config.yaml
n_layer: 10
activation: "tanh_gelu"
attn_scale: 0.125
init: "trunc"
init_std_o: 0.00387
optimizer: "muon_variant"
lr: 0.00216
warmup_steps: 200
decay_shape: "linear"
doc_mask: true
MLP neurons of a small language model. Each row is named by its layer, matrix (up: input weights) and neuron, and shows model dimensions 336-431. Each number is 128 + 24 x the weight over its row's rms, rounded and kept within 0 to 255. Numbers have three digits each.
After each neuron's rows, "fires on" lists the tokens most often at its 100 highest values on Wikipedia text that the model never trained on. A number after a token or word is its count.

L4.up907:087220120094148119091081145162172122152127138133111145151067124170133139119156141183115122087137141141117129129110136110181101092148152139169132126131103117105141140081123148122146110112137111126111118132077162113129121132132138100117096092128099116108134112146153105132139083179156120146
fires on: "with " 25, "; " 11, "due " 9, "while " 8, "to " 7

L4.up82:135148145132110131107137138118155145124122117117155157132126125116151066152088132146139160139090149100132130144104144168142173165135188153095090119130113146135121132153107159144141092111164121168156164160115152108117139144117132086161120142108136139087173082136136151124122157132090117137
fires on: "a " 14, "his " 11, "because " 8, ": " 7, "an " 7, "he " 6

L4.up198:107179136141115166119130131131176129125132115130125140121121179113165110120149141136150127113128119175087124142115168103141120143139146132131138152101114114120136129148151137150121122172110118146139081135148111116127109173145081104102126193109137127168114168153200136139095144126140116149
fires on: "| " 25, "Grand " 21, "). " 12, "the " 9, "The " 5

L4.up1503:127141145158143114139156151127085161109132158130147160087104126154132112130135130123157152109132114147148107147126102109107104100159114135120113153098126142156128105097131121082142072102077132181115102133106132127095120173128133103086120119111131096149102111076097177150096133118158096126
fires on: "its " 29, "s " 19, "| " 17, "1 " 16, "' " 6, "end " 6

L4.up2376:161135166120165112114126133124127127120088159174174128161123130153141121139095148114105122159133144145093151148177076155115132129094117071124138113113141134110115101148117148097149149115127148157144095171130123106155116110141114118119155070103078124178157090120118109141127166099117144101
fires on: ", " 30, "'" 24, "ag" 10, ": " 9, "North" 5

L4.up1133:131127130146140128153129073098104150162109102144155109090111132088096109097101101116131115126147130120133135112143090164101141125151126157124176109139115119108161093108135154161159113122140164146099153167135122135127120108100120118147125113149115121153142134109146123138170135142124117103
fires on: ", " 45, "\" " 9, "particularly " 5, "named " 4, ": " 4

L4.up184:116134146151131121178146121163117144153132168136059132124156128111159131158085125092099128159140154119107170117087124111130129132110151116139144121135156117162135146131154146133168106153157114137161139127137085163119121134105082120143080125102114130118107139126101184106130131124079116110
fires on: "and " 24, "Albums " 12, "\n\n" 8, "s" 4, "100 " 4, "is " 4

L4.up1500:112136116137151083141133136127147154116152125100111165181133164141115143099132129102130177154138109106100158100154167123120131100146154156150160156108131116110126147154135105145130123118125130109119104129169161137135106157176144111132099115142137123127146095131118135156130149100089124104
fires on: "and " 23, "or " 15, "(" 11, "% " 5, "of " 4

L4.up762:157106132136115103140137124098119105118119072133102102167161122171171143136124105148122122129165099134129128140158111157165125136140129131153172173119106135100091150152164130163154092119107143154102140169082149122139173121139064145168141158145166130112097102070140158158147102088124107121
fires on: "to " 50, "To " 12, "can " 9, "not " 6, "could " 4, "also " 4

L4.up1221:145082110148157130103106079086131161091127177137123125136130108142123120132104102072153137135129134135081110144135107145112119119129085122176136103176156122164129108130104110094139130097137138108151109118104111118099171095109110082173122110148098132122106142111140118131104179116144097147
fires on: ", " 72, "take " 5

L4.up2470:129144145144116131127109119101157125095155123135094123130096121160145124129186098134164105159136128117121081105122146113146127115164131140103117126130154107121131070121112111142108098111075119145137117140125100124165138165174104149122091124146138116097141133130110145132147132116109114102
fires on: "." 44, "only " 7, "195" 7

L4.up109:130127154119124153126155126131144072137102130130143112099127147160184121113217133139131138118151142133113125139098139118110157142174104117066113152094137125114171141147073128134147173140120153151094099120164108099123110151134129155141158158140136111099126133156093105162136124087154096137
fires on: "–" 86, "." 9

L4.up105:150093124123099107122182154123136135140194109122140126159092139148143122099190103149166132143125167143078155125108170108100123106148155116114174128136111132110134102146140123110117151105161085137107117141115143127143114127122097123125081148130102135093173170146124146153098124135131139121
fires on: "\"" 22, "==" 13, ") " 9, "’" 8, "“" 8

L4.up447:112157088065153119132140136139136131106182155125118119103160124138177104148100112128149152118098121115167110150193136141120141149122178145163161135116134129105114173103119152138170161105126112114134130099131144112100109161168099152116145125133145085113117133122122177120114156130154167139
fires on: "-" 24, "th " 16, "sub" 10, "Sub" 5, "non" 5

L4.up1356:122106095112147138110106089155133128099128112150151136123168179111152092122173124114135156121164141120075114119107142105135142108145092132134140103129140110114140101138111137129162103109191183125112172150113132099092105099114177137124110147160132088156130082122062108113114132106122123113
fires on: ", " 73, "), " 7, "% " 6

L4.up2548:109149164118150138105128133125151100125130150110085115174161094134095117101070163122086142118087137128100093115143099146124129122130142140105128128137110117122119110149108169107114161133118103098111171111128092073140139106146175067161114142138142178128094127154160148146107135108159141135
fires on: "(" 22, "by " 17, "to " 8, "200" 6, "'" 4

L4.up1440:157134124194128156107092121099119134102129112159136099150137106125136086133118068112117127104125090158102091140122146117164132146125164136099142088119129115168154130109159107126132115143132115111105121131145106135157135131156089163117158111150098093144151140147098104133065136156112137159
fires on: "is " 28, "by " 9, "t " 7, "By " 7, "| " 6

L4.up1729:131176139112146150124127118150093135110142097127172122136105129112165131089146086135175110116160140127166079113122124110108138113113126125180116141129115105158156149153088118114145141111114142128107117104150082117118131124107089094142089099130146106167125192110096139115137083140132168139
fires on: "[" 18, "to " 14, "–" 7, "-" 7, "may " 6

L4.up1516:121131099101143136137125128159135145116112102137070103113128149119168163073045114136116128112121084078141149142134123133106143110154099101099148147121121111144176133131134131102169071114107109126166095161089141133120136108088133098122114117117114115162132103121150131111150106093159154143
fires on: "$" 29, ". " 11, "\n" 10, "St " 7, "Cast" 4

L4.up989:111130115115164099142133151140127124139093145152167156079172119122159145121121105121135126095122182141124135127127108156114123181119156150146151115129141127185087115122089136148115132165087123094102112152100154080112144156127149133070115106165103153111138137131116130129148102120132149139
fires on: "before " 18, "of " 15, "-" 14, "after " 6, "to " 5

L4.up1579:160138150148155126112150127144102156163177132100113111150155187136076148153119121089143106137097119128117127138105156125135171094152141128153144130094138091136134145142154125134165103121110103135148135168093079101123148158125115132125110133105132117115097085119099113134143116075167086156
fires on: "7" 17, "1" 16, "3" 15, "5" 10, "8" 9

L4.up2509:094066108101120148121151164087152132110121135098166152149117112149102178126145155131102106102147094141128086132090121104113132078109136095096129112171144089150155115131133095158135098131133149153150126111104132097130113110094142099109149145102122146098148178133117110119139121112128105129
fires on: "| " 28, "mac" 7, ", " 7, "li" 6, "cl" 6, "urus " 5

L4.up493:093089125079114110120141125160123106132133111111111128112152123146120139069121105119141077101128166177159133140155112091135188148132099101137154117096138159146098134153110128160117117147128144126188108157168099131136073120105119112056126079161117109155118118113082095171118142131112131115
fires on: "Ch" 14, "- " 11, "by " 8, "was " 8, "to " 7, "Hon" 6

L4.up653:118102111126179135130122109098126156147140089124110104120106128141128131107143157121149120108078107139139119140102136097130132131106145164134119088176120114143116131117113126099111113126179155167093139120143173120134118147131125148128170143145147090089124122133084146137105081126103160134
fires on: ", " 66

L4.up1402:116128122126074144100128146123135122143118133103175085134108124118132142163124127077151146141142091143115136121137128111154123131091162116117118137129157129123143163138146109139131120121117073134142099148132140146116159116132141130113117173148075116139160184139071136126115090127109133092
fires on: "==" 54, "% " 4, "===" 4

L4.up729:160130142131092090121174193101105115148136135126110124097142152154112109129127104127111165089137135108118159126122176112147151098112171126148176146127127108115131121152132143129139164106143112151073074158129075142103130170161133146120154133116124096152080144140113091121090125098143127115
fires on: ". " 20, "an" 15, "s" 11, "M" 7, "." 6, "s " 6

L4.up1593:126131117147126107072139137098100148115109094146136148152123178142152130161163131134156123133143165111106093108146126082111151115114116099137129077146126176112112148125144151170119093145122110103113129186078118163111101151140138124123135106086168094093135117162193108141120120166120110149
fires on: "(" 22, "of " 18, "il" 6, "in " 6

L4.up154:137173177115101156073160126123121148161156122133120110093115144134160137127075169099127150116124134122133118140141132146096117114129156146140159116145174137178114134121106133127126185134126138083163139121114131151146132094163172129090108207141122084134146115184139096109114175111138082093
fires on: "'" 78, "\"" 8, "(" 4, "ar" 4

L4.up1300:142171131129108092113122117136143115138146143100105109093118112126187088097127124121140141146064123181130118143163159116112148127117139137114139162147139134135153117171110145155135132112121148115105113125149094134176068150066176087110158101140165141112122094170105134181171117113137132121
fires on: "r" 29, "his " 14, "the " 11, "op" 6, "-" 5

L4.up888:151160136078124110084123131099109095123124121112109123135089143150169121095150083160130097129098170131122129107083137151166122136113110169159136078117106140128175167151120142143149109133164134112126107142144132120095121126145123170150131139135072148109140115091129127107152138114150146090
fires on: "(" 29, "201" 10, "'" 8, "191" 8, ": " 5, "200" 5

L4.up1222:130123129099124151111120105131139147121075119098180102098166144148123078111131139118143085124123138132104189139128143127047134143122179120112088107160163107159069103099155127120167128092119124122144120154138110130104153130155107139152105114132105170098109130148144126133145138153129100129
fires on: "| " 50, ": " 24, "Dar" 4

L4.up282:185141161125153104137146127141147114123121083178174146161095164129153159119116154139110125128122170153100101168162130141149113115132127139153125116122132118150141135102094113152139151124103146126109130090116123157163087107148152126124133107107113133130123106178149151155093121144126136145
fires on: "a " 51, "the " 9, "s " 7, "as" 6, "its " 6, "is" 4

L4.up1224:102105171121133124086101134123119146135122105124130081120162157190124090122081107135140140069126122131095094092149117102181137112126108138130113140133093119110106126120066122115115147144172116145123127117161111094129126150117165151106144124120097127124142099085098107112085107146083166112
fires on: "(" 44, "ña " 16, "de " 6

L4.up598:135146137113157079161140100126094133114111081062139128128124134169162125133124070122134137100114106138115109133129101121113109129150114084164131165132149127109090100106128158122117133073113158139106129113126132121140142155136090159120103126114076105152111134143135107195103132091173116151
fires on: "\n" 22, "°" 11, "′" 9, ") " 8, "ug" 4

L4.up700:101122146119139125166157180111146138061096145142145154158168072122116124163136092115131159111151119164161147099124111128125113156114106130131170133136123106139141154116118097088122149091113130104191104108132123092163135142140138149132097146152094108099142163125139102122098165134145135110
fires on: "- " 19, "\n" 18, "; " 8, "\n\n" 7, "N" 5

L4.up1080:133134127120129191129140126093109160100148132138108098080117148096101120135148145187158116105112132151104141133112122125160136134156150106163120168156132162104159120130088158146128125148130150117101102122124119156119125103134101133178164137156103090089151112116136148160082093116124096143
fires on: "| " 52, "Set " 10, "; " 5

L4.up1597:142133136146150157130098151115110102134107134135176175099099125108111151100122145143175141119102154094118110143171159133156138162105094135117143097123106120124130112166159147133154077130147124105122102150149129112119145166090087102114116109136123142154137148109159121124125107072110172133
fires on: "\"" 75, "'" 4, "(\"" 4

L4.up1679:118092131136194135145133115119106110110143142138156157188094152136109166184147123118140134164156100167132087132116128129135111059141089122142134123125114113140142140139128140132139128086090105104147145131141134081147106141166115145087161120135117119147145131125155096136073135146150138105
fires on: "G" 46, "g" 21, "n" 6, "m" 5

L4.up251:082170121106155128128096126126094105116125155136147151140110135145126126122107141125159110124161082149112130142101118153148109105148145132113132091164100124100175126083182114099142128084075179102116162122176150120148158113173148148145111155071136077110143170154107114119101116151139116123
fires on: "N" 76, "W " 11

L4.up711:148131153107160180121116120105088137147176134099174139111151144093098152125110103105134118097079084118104133183102161124152143117087126148123104154098094120126167134139157081109125126126130116133102100163126111112126140141126122139138141156079148133144124098160157126128099121081097154141
fires on: ", " 61, ") " 10, "7" 4

L4.up1020:134109129147209122089173114133140134144130101088105103099169140132135128073162082130095155069123088136136113156103150110125104133118135138086112111124113073120149185161143151127146165135129166172147115120145106118121137160122140155118118114168128126182100137129134109110140138128161157123
fires on: ", " 44, "2" 13, "i" 7, "9" 4, "1" 4, "j" 4

L4.up1059:160110162153140116120061145106091146116136156094127072104103177145159107112089138107112130126105129147096115129138100090095106143110099131137138124124116156208108119094153102100159126175134116105067123139113162133188143131134075123089138105149121126125186129126186122164165100092117110115
fires on: "°" 29, "′" 29, ":" 21, "January " 4

L4.up2310:112144092127098102127119156148114106106128120128181115165139135136119149123112123088163103111148159164154126095108076142082103134111123126131118181156126138099081119128092122164131183087109154159111152108146123134103135150136128068094152148158117127117131109117103135140120119128113124160
fires on: "to " 24, "not " 11, "may " 9, "did " 7, "do " 5, "would " 5

L4.up868:129117150162121134098104114142144096148115113167144124093149157138144158090179056129145132187105127116128119121155098068134066159104149109151164162161123107125096109110138135126118157132132121115098131096134084125157140144128162112121144115109120145111157150102112130144129127140134133165
fires on: "by " 33, "Per" 7, "By " 7, "per " 6, "de" 6, "per" 4

L4.up2519:172100140085173104121182121170123144092114117191109113116106169145104121124095127149101177144111141089120116094092101123108130114166153116069111101124149095141107118098129149134157107130095155130160102167084132135143145134148124126087142123148127121118157102146124133154121175161149140115
fires on: "at " 24, "of " 12, "to " 8, "Wal" 8, "Car" 4

L4.up1991:133110111151116132118191185148135125130134160122126157152106104139074138118108120129114148137121124075132129092131125099122109146125198131134163102121122158150112096161141156132107084116106138125115108129169088114141116139156111120126161110149136146098134173112104100137132147165129161152
fires on: "–" 32, "| " 15, "% " 9, "of " 9, "– " 9, "- " 5

L4.up235:166143085105127076127122149151188121115148167151114080124133103142153115132123080135132121120112094101162144156115158141104151096140129163112113132091142197149146158113163129128115123153127150132081105099127129160111129131142178120140077122145107123139147127122133107178185092134136127146
fires on: "'" 78, "en" 8

L4.up611:165167174111124093122151126101131139058156104107121113124109155097120135142081128158158134146065122108084107118109112103145097073142146153127138131125115145131159121134098102138172094115108145129118119178134128148117171141136160135111128099147110175139098128132139109144154158081099109130
fires on: "the " 33, "his " 13, "its " 9, "," 8, "her " 4, "their " 4